{"hidden_size": 320, "num_attention_heads": 5, "vocab_size": 2048, "norm_place": "pre", "positions": "learned+rope", "qk_norm": false, "init": "trunc", "init_std_qkv": 0.0255, "init_std_o": 0.0, "max_grad_norm": 0.5, "decay_fraction": 1.0, "decay_shape": "linear", "final_lr_fraction": 0.0, "dataset": "wikipedia_en"}
MLP neurons of a small language model. Each row is named by its layer, matrix (up: input weights) and neuron, and shows model dimensions 128-223. Each number is 128 + 32 x the weight over its row's rms, rounded and kept within 0 to 255. Numbers have three digits each.
After each neuron's rows, "fires in" lists the words (lower case) most often at its 100 highest values on Wikipedia text that the model never trained on.

L11.up596:080131092069142120205136140108204141098125105114138089148114119171141160084152147169071098100114125174110124130142103108143129110140086065155090128126170185122141104143149160146130141148072134128153135138099153157145134105081131193135083140178109115175158102087137061159133125167082095159
fires in: "have", "has", "having", "attempts"

L19.up831:114115121100079092146150161108123133087146163105094143121101095117115143112133129159182147124116101133076137141133118173131121140156112098123062203115065150098110153100091111105080102114107176100122106145119120179130105138134116130139131119145092145142080168191149116051129097099103150111
fires in: "between", "were", "both", "are", "is"

L11.up185:166121172133165148144063121099154110120123117148139104124112136131186157060134130151100162131115097087107120155144086083108073125139105128111108132154094139126118137152061103100138106154163181144155193109141065104117126085170177101220191131109120132121132135132156108168121111148073088184
fires in: "this", "same", "that", "macha"

L11.up796:146119169152157058088140095119212126147147100062107127139138173115164134138125109151092110139156158114121139195128115090086134098179115119136180111094135213171076131170093094109180050129096145155150115111179165138119115140102103128134176089100113146125103172087095167151199094165090101088
fires in: "where", "when", "while", "although", "if", "because"

L21.up942:131105134152123157070111144118201138152161125112125131154159133153194192070157174122172053162142110147118116123133115121133134050165080084135085104128173104084171090173102152072157089128139162109131177112130180174138161102148095117114123100104192103116134155164141096146159100131100083112
fires in: "has", "have", "had"

L19.up959:164086149110106150097114076107185068097147121079131159099097117134165153127130125125161141167177111118092158148101093160182089141151110123132110119084141128114114134146111101137183144119066135091062121178091079099140143123194158100195157120108144108145071161101140145173204158144134126176
fires in: "that", "according", "if"

L21.up1256:121135137060168109140118082106202089174151145154121164106136150136132156162163084166071130121098080069048157166106120055074113166106018115147100201138127141132162097092102075122114176131117168093123151107188113148110143152125130112176086133089096148182121150165129104168107131183159099162
fires in: "in", "of", "since", "between", "album"

L18.up932:115076128139126090091140076114154093135121096108122141185155170119159135081101157093111090180154093109135161137116146086096071127163150168129056141072100166110173108065114132144183076140134173143078194118152073137085154121190098133141163105119090148104121188092108099190221127166132066152
fires in: "to", "too"

L10.up579:114105145098120139147156121152205164085164125165156142106160177109176091113111073154109164114187128161096084105147128083121066119127146128120130184107169093142155127110103076146094148154119172158091178207172076075166148136100174114117184119073103144135169188098081194145150112123045138114
fires in: "it", "also", "she", "he"

L10.up140:145071153149065105118124107161092135125138157112168143093089165072153120151139062113165130106144137111119157203108100094174090134118120146093176168098045156102062140168121104114118103144150177152077110125142114122173151125090124048158118125094190119129146143162137142175117091106095141162
fires in: "days", "year", "1", "title", "2", "donovan"

L21.up710:136138064135111161156165192160164135113087086090154059114075106115180091155105157127135104145106134124159091087137140082098125114149113113160113154121114141162131139177066161117104061138115080150118077081129190147147154109116153159115114133119211156123097083138126176162113117161182118181
fires in: "is", "was", "are", "were"

L18.up1220:129109103142128103174129086125129132247131126147109123156063089106147190103130118125102127083130133123142144164089101106148081121106103165171106208102119087171183169119154113119166201147127128169102193113142108140190179081118157144124182095069104154082166182105138156096121157138089110128
fires in: "she", "we", "he", "clear"

L19.up316:117178085100089127142167112104081132113095151089078110128098137104173141148142164167113112087119066110114110123096114091152094076074107156131108141080089140083130139096124089127108069130119160133104107193143142113175083141076094132119181135105126156136103178171114122176131165190094160173
fires in: "to"

L19.up101:148131160107134135123140156141159134155153095145152132120217107130117135115120167172145103092094151099150137158178114071156140130147120147130060227120048082098105103100140078116143187140145136123091107111144136171116106166174109089114149172134171151214113137075119114153157175158083138133
fires in: "in", "of", "on", "degree", "life", "career"

L21.up805:128147149082041138089162154114146146116105115108125142109114157163116157129129108126165110124131066142140149150134140118120176117122144136133111119085172152108120111154147071127167104139107181156048091208109115138158111104123155115163118104183150219152173164128130156151200142103116070206
fires in: "as", "and", "in", "with"

L18.up529:071160144097108072126162128125168175111114145101117106127120060174134144100140119147101132127160163109166164140132107039110148122110158068108131112120162156139147096130152147138122126178046129105090131158154099140093095146123109118137124153111197158156159174029176106132145149140124109161
fires in: "at", "by", "while", "with", "although", "along"

L13.up194:131212146122120130166151138150137108149124135112121130109118125110130131163141116196067053131150141081130189094150152102121161074135168125135163166126110154147113124090144126127179118070115127131140113152163090191123170079128114088126121079145209129137107166080203112098102072109125136095
fires in: "on"

L18.up1226:093085164104162165126097096137123115146166118064073183163118143157129185089123113133122157124116086129125191182116101093119135145180137086114143089176121167102117110171159145126112121108088080200120115052140084048169080103122104102181119157109146138137061134158156196104134070130135097165
fires in: "that"

L21.up193:112130103113131098160158084140173073136098134113102147174186126208167148068101121135129119111103127095083162116127136082090156141121105084132097098116150183137141123184158092064098114038109150109190112126119090170080109045112139106199077092055112131111104149143113123099190113128139136083
fires in: "to", "from", "of", "emma", "for"

L11.up278:117180117100055102148099070141183156185111114063139124134120134112154149095120132173090077104090119159082173093124119118096162086089136088092114122088115125163117103162135161149107154140096115091157137211185108190140114072217207058103150112144153141133087120121117095098153108153067108160
fires in: "of", "released", "founded", "established", "issued"

L11.up236:083178197128100141146151152103135130113141158150113133092137187130109139137081108099111154068119080061146151233130125146125163106140075156123069145082151184059130110117132057112153059145167102195151101142130118196151128164117153117153171130124121113145115091116116118155101090157146069148
fires in: "third", "2nd", "5th", "4th", "3rd", "1st"

L21.up586:195186098122178112099132132145124129139072135156078102128114159135149149112137125128036139137154128110135174115160145148133093125126106084097107121075118165118154115184125077104141082120157168103156186181109073110129170066158141121119164141147134121147120096119089156125146176172107128170
fires in: "and", "or", "agreed"

L13.up146:156150152146097129158136143118128215140151101133164131106151126126113150131112081163109103167123096108143089115180107144095117094097156117138108170089181080153124095087103120089156124094121164096145128173132087130149083042160132078068169144114160133122127131120152182061094141120134157142
fires in: "not", "notable", "noted"

L19.up140:136150159145085137220089126191124133152068118120136069145059122116207143091157140125102096113176107117161176120155116144169117114167097118146123192108093107103085069099075150176074128129163164138135117187180128143147155124195141169156095105056127139146134105099148193173147104129129142134
fires in: "in", "sq", "apps", "at", "scholars", "scheduled"

L19.up944:111130129126094086136099080159113130193074152174149093147110165146169103148139100092096099108151158126181104149168087110151098117123107081162092194126150137099124111167125065153149139130123147135092087118225127121185104103096190084132155120123132127124168156076140156195102133109140125175
fires in: "it", "he", "she", "guitar", "itself", "italy"

L19.up724:112191124103115143097147155135182120115109158109082167105053143192142127118107102101114102112140048106163162106099117100170124139105098154153163138144066146111066105149142103086110137116126175152173143127107147130183130154148187118185125077141131131139147161162146102062136109132134124163
fires in: "a", "aft", "fire"

L21.up763:069129090152142122159064095086175135148091131091135186143108176206140191044175068128117139148118178104134124145129125093187162114163123122170140198125149145080106122216124110118180103106130080087096131130129107158110077074121059111191144085100153140137143133131135094095133123124127109127
fires in: "following", "these", "of", "both", "where"

L11.up1063:086163073178109140161126163173167125134170059153117173063112089084145114142107148148131162130143184104072111158114093105126121075107108115105103160114114163100134191163130108130102162125106149143090136207141105160121163045109110095114174083146178121200162094081146161124165130139116158118
fires in: "s", "ret", "tennis", "report", "champions", "free"

L13.up209:146093191117106109105133123134157167183159090097175148098138047092126162143144128095147098093124100154078097124178103095168132133122135127136134113087118081114100127122132108150098061095122125094111138141117124120172136136108129147121141135138143155174149108054104154084134161142144129097
fires in: "squadron", "television", "district", "second", "department", "reserve"

L10.up897:032128131085058153124152140209104157129085113167112084156154129116133111155122109129153105120122110085105132063145098149112064084131135135149118072079117103128116093144189136190093090094074123143053146127133092134091139133106109158173112070131071147137117142122090193127112137163119087156
fires in: "s", "family", "ministry", "their", "my"

L21.up492:153164191129071175165125104143212173150154149136138176125108054117132190117120151149117132086136163093108141128124139096116168153139111122133129154134064127165158083134092137071134117150151125164170126106084081169123140151160124101129136096134097159127070139103144101214117175116124159141
fires in: "is", "as", "probably", "was"

L21.up300:148169054122108104083098094125147122132135091099048103125139147125140157117202126164166164134126123141146149082162126097149109110142152128183087104149153115095134141153147133108135091130127139103050175200090162119115079120133113122147158107118177135104111105118168149136131117139142126169
fires in: "and", "of", "most", "in", "more"

L13.up480:114157113148083156106090129151150160179114109104073156141159111163137165170181118176094121113145042120125130181086076117192135127143129135132122119096154100070167140092124147128135082116071117137130213082151073174113170078103095111159120144101143076124080119121154126151149119200119090115
fires in: "new", "constitutional", "alabama", "arab"

L21.up663:131139103106121111096117125134142070188115079127145148130125091117129209160195101224124131156120127167076142161098089153168112063125153145087133119177114153142111099143152148161150182144122103113170167120131079155198106089025190127133116148102138142132126107167082115160137107119114127144
fires in: "of", "in", "scenes"

L13.up413:081109130092115111142099163120222149149169098099185080074168193121161168132118149147105137137108131141099187137122071129159079139150189101120175154127163145071127172165149040143141089087180145080117135146106130131165076122059125089143198099136137120164124134161146158108124106115057109085
fires in: "television", "electric", "tv", "espn", "squadron", "broadcasting"

L21.up1121:114252129139179089101114168155196138137177099194130111118097142141149174150116107120113127147139151108127100114113117110085102063104124105019123134118147133135126160180038124108117168131058175131207138126245110124107121077145099129121130053108184162112107178099146122121178097195114125131
fires in: "in", "with", "for", "under", "a", "spent"

L21.up479:143146043116107135078128083138135060163134098157125154103146084139166181134142149120149094133165125065095152110126146101158132106086092151111121137150108078159114155141093143124131116143124180116139149093162150177142153162104171102132130102093177105108127220185128131167093192140166144124
fires in: "for", "in", "formation"

L18.up350:173179098138136115161138105162168059149112161109100139111176088159137122143161108118155083126120100125075188071103112134151100148148156117058093123105129080071123113168134147120218165127120144071117189149135088148088169053135110069103131094113163145169109081138111157110141117154086140183
fires in: "by", "of", "the", "under", "to"

L18.up1259:167143136143057067171134112130147120109133096107160116132125115154144130144129119149147047121152071115105168126154155096137112121146073100110128138101192115095117125080114152081125124133140105104088120186202089086177138116129127107137090123097147184141080166093091125051133130148143105159
fires in: "of", "that", "notable", "for", "noted", "not"

L19.up159:085200129118116134162076134120087087169074144136139142054110132086113149149152144153099087134206152097045126162100130115097121120140128134097152162105095116117183102136131087149130151203150154141127095100122074079083093139077113127112067096087138132122187125168158118137109184138169131115
fires in: "over", "under"

L21.up391:169166094097094106156103116133184157116116158120183178105164143145133188115206126142121068101171157119120112119138152141153094112171149144154115139060118195075095110123127109124111079145146136083067141123113179125129129151136169127119090103112126165144103085103094149109165054138086099127
fires in: "of", "all", "has", "with", "these"

L19.up788:123179125060133075132136139157195106146090085098116155142107101199128155145157161126105172152126170086116105059151100120097119093154156115155093102119126097059161085077116160074094119122071139139119112157114103132158119136134082122181089153137181135189118165117189140056160160093135100144
fires in: "to", "of", "well", "while", "with", "also"

L11.up724:090125137096137103120114111099153066140113142122092132119152033186090141077101081148162068120110094095109133111115133089135097111154170176109152102087170126187099062145155125119196113125053197097147152143144149177109108102149115103101143073114163121143119134093112132110125063160119156159
fires in: "the", "any", "without", "my", "if", "many"

L10.up496:130184091123109119146109094119066121129095114111063115155132138109170154174142116205130131090150067157137166155141110130114111097193162145116156176062152134122073117140089153081167071125147124134139130098093151087127151112139123134149078117080198151111132183091111120145148169148130157162
fires in: "1", "116", "1st"

L18.up522:144109102103105153137152146158120093105102128133081116167073121196114118157155077181121153106113105117108099166129089141122116147142114103086123156165159116146144147142096057142123156095128102136143168150159146132200094110084094115109143099137111147141106170119129149081131120185162165126
fires in: "had", "has", "have", "with"

L13.up77:079140162120099127140060124134165150137085124150130143131136099152123150079157151129142130097129141127166115174127108146156094128128082115150153097152139165139107129102071130102158099166121106125087221101089118174089182153095108146168177130150162131120135115081150144145101144118107148136
fires in: "1st", "second", "first", "2nd", "professor", "sustainment"

L18.up1155:126152122118150119106098079161096086134078099091060120129124144092114176154090153117128133117138131185069113135129116095143147144086152088141079136115131132070135131175132062138132135095064201102128154173158121147109096098137169105217121116134140150204127123127143133170155090167163112171
fires in: "of", "many", "some", "000", "million", "the"

L10.up767:129175131053113110188088113107160128126075140106073141136083104132131128156120136140074056102158104088085132139120141101163107113194105122131163173150127165149097129175158130086151091096161139109138185149127168169153137135013126141134136123147183168124131120062103152112144103132101168160
fires in: "has", "had", "as", "to", "from"

L11.up74:116188097106100070140163065117104146122136118148106151151121155167126172149120161159078039100172120109095172072137132157142090158112169154110103142136124136115100111135107123167125096139103162108127185175112148168137074126097149072101158106151144157084093175150131107170161159150117099139
fires in: "to"

L18.up445:163176123127146105140093169146124152108133098117145173077124107099148108137173150130122082145112148195153202129135120071150083104131109099095143161178113143093115136175081074157104148095139150095146101144176103106154075103126139085165160145123135079105045176160131106126114059140147105165
fires in: "a", "an"

L11.up1230:126141079090124058134168082101147110132021085082078176120091130164154127095109137180047117122211091170107190112120117140129127121128109178105140174136156114142087107127084094099139075108105146165072123101211111133115096128117155135144105115139139134158107106128080129108138177163135145142
fires in: "of", "should", "to", "sq", "shooting", "shopping"

L10.up786:072164152054140153125112151101161093133113127125122088085143121091145179184088110132145157115124116133078143129145119132090104113092091117125113198092074149162158122160133105078146107097154216161125115103139134112156152105127163101102062131083140142149148160148110136141096111153071201125
fires in: "1", "best", "1st", "bef", "be", "beginning"

L21.up530:033125134128131132154106112143167118168146122185087146122119087098131125145155125155124108080173092140098138100148136144099048092151136168104076145136118109141133082128079148159169152116109171126159171185119103126061198146134135160133110128085096080136174188112125088114147176157154081182
fires in: "he", "in", "she"

L11.up140:145117108122130085090090126055149100191153165151134139143115115157126111129141057116107091129139063080034145117139120119192180149125159127103126117086106142122107114110145109123117121126111145115129118149202122136174080115133105132146113116099184140150101141089145093121150083151101111183
fires in: "13", "6", "9", "7", "14", "11"

L18.up470:146191178092113178138116115123141166098067137133108138129130150184108164173212139114075151162179122126107138079117083092149130105193133083159118102113153157097083145158102097112150120095058137073130131159152147176146186125124146135070161117149137121153097145078122191171143151123082151153
fires in: "and"

L13.up406:086147180113142161104126135145111122146086157066123202130066144138173203041171172109129111121181102124112102141072129107168150140128089103154125158048143127076122135094145136100120061098102146110172164146123096140143180118080119097137153146108173142218112094072124119141168110126139130068
fires in: "national", "1st", "2nd", "best", "20th", "second"

L13.up467:140165106152107055145145153156147129113144167077129142082076146170128112114093166117080078064176150116120133141163125087111153116162035125137139168122179194133091101086059147072121090149079134114203102134129069171197166102130134119130105120132150114156177116152089136110168147089096162103
fires in: "after", "across", "following", "when", "added"

L21.up1228:105155108136090118076084161124132111114118106133045133095076112112126124167108078116113093132105089027116172124139119131067091108176081159086142151110101168166133121192122110124121185097094158078091119124125112156153174170165163127201121158141119106173022105076123162100155085166128139201
fires in: "the", "a", "appointed"

L10.up1080:103119111076088109155136103091091089118129102136103144156149148156148117128123054120137144067157101121162156149103124139087095054132127130133148090109152151114121074140156113163134084120069130107024160149116139129145153142166110084128174072089118162121110138139070166144185150126066094160
fires in: "that", "who", "which", "whose"

L10.up417:110129122089106144165118131134142137158125159098099164177136150162126120126142189157095059164115152092154126128154124109137126155159102135098139159122145191128078113111145126066096069149044072140106175126145092117108141143133132164153175076096158183148122197131127150103123100122114085122
fires in: "northern", "western", "eastern", "of", "following", "southern"

L19.up582:101174077069059104122084125138136107177134126135129118115099092120180102117143157106132065059158136106167159096143139158131074084103167140104173205125118149129138090148058117107118129149112153134064090180103094130170169151144196124125090128046178142142141153157136082121181149072108101130
fires in: "in"

L19.up615:176162159081071114105135130139093181116150082154109098128104110112106091176128108155076147076141173094158139109141126181106163137162041107172107128109082105151148084167141106116071109171141192133192141076119136183085181108167119061111093129109179183155139159175150156204193118191141182180
fires in: "are", "is", "has", "as", "for", "into"

L13.up1220:079119110096158130094104098147209135106106081140131101150117110201132123065133167117112138094138142079116189184084103147175144120155118118100099120152101155131156110101133100123189060116151109107094125136169144161111071150174146142177172103128124156079134120168119107117185087131130158119
fires in: "one", "each", "this", "best"

L10.up1028:182104105098090125123157148093123131154140127095050125150166074172138138130152098169163092153167120158089138128108113082128139102138120100131112142089100127133077123152157140174091127135076118150066092163136151107132104140059117129118181110160139172116119194073141158110129149129107088138
fires in: "with", "as", "like", "prior"

L19.up223:156117091112122121104107118117160140179122132123102094113088086182123144116105129084063118182171137092144179133139131129095129149143191132093121155177153162092191099108069170090127099153116172127093159170203073154130143155091106153089122138109103132149079127126131086139146105092141107117
fires in: "to", "two", "too", "of", "sweden"

L21.up28:152158157137115092135122173136181130135075115130138121116101141132128153129174152112116114083168175109141116135072124147117036138153139128134085161098160149117169148184104082042140155152071156104175127105161109121142157113116161145124080128048150077155079152094167133130105150102085139123
fires in: "with", "within", "gives"

L19.up1212:151160132164145140121154088135125089141146102088170208076166115057176093106096155134074082124138165119199100186187117122121131116163064137126113102096133134158079131164130166152145122105119158157085122049143100158081085149165149131174099120113153193155113162097057190152189134093134124187
fires in: "m", "million", "2", "in", "mi", "years"

L10.up586:158171138082139103141075132160173169138133119076085141094146162083122152184101142165158113138129095117050163129082129117172112112152159164121159138098130114159111153156153108088076136122150159149138192144141106127182154120125110092136169093126175172092088146144165152155148104122083174091
fires in: "1", "0", "5", "2", "550", "200"

L13.up883:105094120098114103183124113149122110148138084113117118140149074136133080147168124121133132091145120135103111094088101169111110084134084127133092115150175136130150124181113148087139118085078110119075174114113119110131127068102143095097116087096093174219139170097110181127134137165088130193
fires in: "would", "can", "could", "may", "not", "candidates"

L11.up998:075163106114167101141097127153142064148078133148118143123136139102132127151100144155095116112111059129120168154131117131152092174136115147177073121102063194121161092116171172128112144176129162137080090118156120056154126126117082124136140090093092144151152179125093122187165097154127101188
fires in: "2", "23", "22", "26", "3"

L21.up252:185143131135099125145126127091147128125131111085138116107153106159138136088178123086161045085181159096145133132098143098162106094182139101150066135180143163118097152210107089113109153141080135111126188075085105101193083104136131156218173138120163177112156097068135144142205126128111129144
fires in: "which", "that", "by", "to", "who", "it"

L21.up328:109136099156150121076118143154133162182143122124071131147120151129204139138160077116068115096115077129172144175129106161155125107139091106160120102118145173170103108163146109094100101153074070090062070091096144124090050157076153190190151135136144132160072127139147150123123102173097135170
fires in: "as", "that", "where", "which", "if"

L10.up904:098162070106105086138132090158128140171157044074158097138153176155152158146150117156137097092161194107091110125132121104100156089081095177113125158155159143082108130117196117152169111094092183175127185127177077108113143084126128078113142081044145110138110158088109125143139107118128141158
fires in: "on", "one", "will"

L21.up622:086150155080094117145145176134150160140141099123036103111154116143137160104144172112112117126131155150129143132115137084172120109104079147104111125117111175117139124131118115114100123150147112121093133149181148113107129164154118193190113087144152151111074208118150153105135104156135106142
fires in: "an"

L21.up1195:089084121129125127180114136093183165148105158138127131165097144091116137130139210232085122132135175160100123146129104151121061152143106119111079111129076150182087164107130145137157132117156198074083172107113173173099120089058130122119115091088085148159155121152127122166136105157093074144
fires in: "was", "were", "with", "had", "gained", "received"

L21.up1112:094133096121157131186136168134143139109090195185056098119130081127159189079193102165149121147108096162100111157124118054093072100112122113130112162133157106129120099097063102161123145165135185086138133150111142179136164092120148155165150044105098113136138072108101158140133093134128145162
fires in: "he", "heavy", "she", "helicopter", "heart", "hearing"

L18.up950:168128097120083148148130154136207099121106087064126159106086115149122178174151066136106126117143114111094158095109124185114095091110079141106163173081161149126106090068094120130162075138128158141150100168141151079097097141117129132123094161112189124124116211154114175119169080148100102115
fires in: "to", "be", "can", "not"

L11.up1060:075126157133102114117115075150084118136114170122121111100107125154204139144138102178119115106154128119158140120126093106145145123162114165164165139106109098194142119160100119187108107104037126137118164161144110197099138158141214055149167142109141099216112106086174142092107110120104115148
fires in: "s", "her", "his", "whose", "my"

L19.up1198:142153101069090073158109095114103110119102121181135074112172094155164113114161121150140153147153130114141133076133142108123096112123146150165103132153178161130114142144122138063118078119066142128125159131125118138146119158146121080125162114094116128164141115091081182123163134151111127131
fires in: "would", "to", "will", "could", "should", "may"

L21.up1049:107112160160109153120097167125175126116092123175123143078172099133076117168183095118192131120123143103109089123130109115176113055137111149176124173130071149123122193118142121100115126154101173128123175045129121153154133177085129097096129109105155115161128112103092100131150169103185184148
fires in: "on", "other", "the"

L11.up418:102106162128106063114096158082099135086103141063095148169115157143132208092138162082106150086168097100123109198114138092179110145144163113189133129100114151137149083141125130139147135167140124108095169159160131140158041127142065127155235054148153131129127164119085141203114126081103129153
fires in: "this", "that", "south", "north"

L11.up1175:103174109131055098069111088150151130165101106079122164154099125111114164136138173153110104197128098133144116144116116049178106124090179147148097139098135087092104153160166095131133109082134176100005129185167096148159099170186084092165096143123150121139054149089099129127144099142159099164
fires in: "several", "of", "many", "two", "most", "various"

L10.up454:133149133120140055147133070157159083175126126040123091124134124084145119115115069132158102097168137094101192114137127098137139121132131126133163156140146137135071079138090125133176097212094196160060162112181092141148108074121102067105125088126208160171157125049138101110176122137144151145
fires in: "at", "on"

L18.up533:185142134192127110187139085114169135138115103120141171116099139171146102149159143142155137127084109132120118156123135097109139112152125114121162098140152148170102094122171123106194067099050131076121166157210112220123118115093185101126125162130140162158134121158035127126123182106088111098
fires in: "while", "after", "of", "without", "when"

L21.up55:087144094090063125135145068131149177146137107095119184084129109155180120118116106087112136137154093099185105117154168064189086069097132151125126117117128111109106125168130067124123102090102175142087060146161112077142138146111085063143206101091149180150122138129145171175137107112153062169
fires in: "a", "results", "reports", "in"

L18.up321:140117056132105126125147171139161131119151125103102172143091103124126085122065115133069107158132045133120132083115126115099090148115114082115115138110109154092132117116087120056079085138082138118121135163188122123146150130070135141132095111122097152130090158127147147109139110133118128170
fires in: "not", "been", "also", "be", "still", "remained"

L13.up729:082138114120135109131086104121147090115128109157090142169186142107124130153114099147102127115072133136136178121095108151115131157185158126159128170156149155131117098177129150087149079131177102169105117095170118121166116096056178094119144083121182137145084086143102135110141077162138079112
fires in: "of", "ret", "that"

L18.up812:105135112149126132129132181124115161128097126113117139177094125150137082106091090126091125067092096157116079130118141157082076134194143135146088101177114142169141129144083111155185102115149165137134188102118035153107091132104178106133162085047159154129140154127105111106159082102141088134
fires in: "these", "of", "some", "other", "those"

L19.up369:150121095180173076138129072138119141122137051113113161125146170151144073117119081149115107064123046130088147120141132126126079100123115090141117131140173152120114156132136111157148096124075165145115162192161097154147096152128130068131159131094133174178123190129060137175156155162133152128
fires in: "to"

L18.up337:151151179150125070138143166126133136118148066122070101093143192116103066153125136134085067089180146124148143136118135089135099095150153142131093182089120136178098130150106111130133172152136176133181194166121105165098136129043183110146145178096165119143133168066171113180141120145084135132
fires in: "on"

L19.up302:171118104139122083167128097108147058172047099052138121188153149142211154127157173104082125158146093095143172080114103105143103133110125142143111130149096139131130105128088096139185153097142178112119130117113094146140101154164106115129143129092131127129034139140078198143148119112154150197
fires in: "to"

L21.up320:158159089103063095141121135124163098093112118205133191072128077151143115124167140118050107104100178092140109111166109112095064079153141142131121138105134161141117166117131079114104127164127110117135083074103164149131133150072104080100089131121096140151119123127087130135110072185110140146
fires in: "was", "of", "is", "were", "w"

L10.up395:103133088040090110115103067087089147153155102034098146142132087142103137123095134171155103112158109116064117169082095106164133123126130044062186113101132106109071128123154135124138089145168147118123147200128109123130082107011149071115123081051109147136128097063175114105181055181135144125
fires in: "world", "spain", "david", "royal", "paris", "washington"

L19.up1029:095141141136085109129141116139161097164169103178150157101135107113140105190193116127091118128085156137128115151071105112127130138065159154123123120148137115139164111149118141126158128172085076123113143197161121141186146128119149140138161142156142138143122179100095131082199117109114120153
fires in: "of", "within"

L10.up989:050186100080135097089116089127147099178131108085108141147173104120123147179097093141090103085142124134109165097094132029115153119119126180159159128106116161126133098172133153159097171106160149116098177077157128112078122040049141118099110124071169139149128171106100075100130133185105099085
fires in: "of", "around", "on", "by", "suburb", "during"

L19.up1115:139128084156133092125132130124141060199158075123123137119182114214144201114090117145098076063101133083174175121106093101154076158107106166120131181100160207136150123096092095101112087163083164072145100162103147118132130150083139078095090088153094169166142124056057091121190196153165117133
fires in: "after", "of", "during", "before", "on"

L18.up524:102176132138142132128090140177227119170147176160076184148088133196121188153200126158105123087149118091102127105118118051164130108152099127152184128099081161111153079160150124130174116129135133116067184102143109202092143197109093128174139133156094070149123172138089093131147112142093141124
fires in: "the", "new", "west", "combined"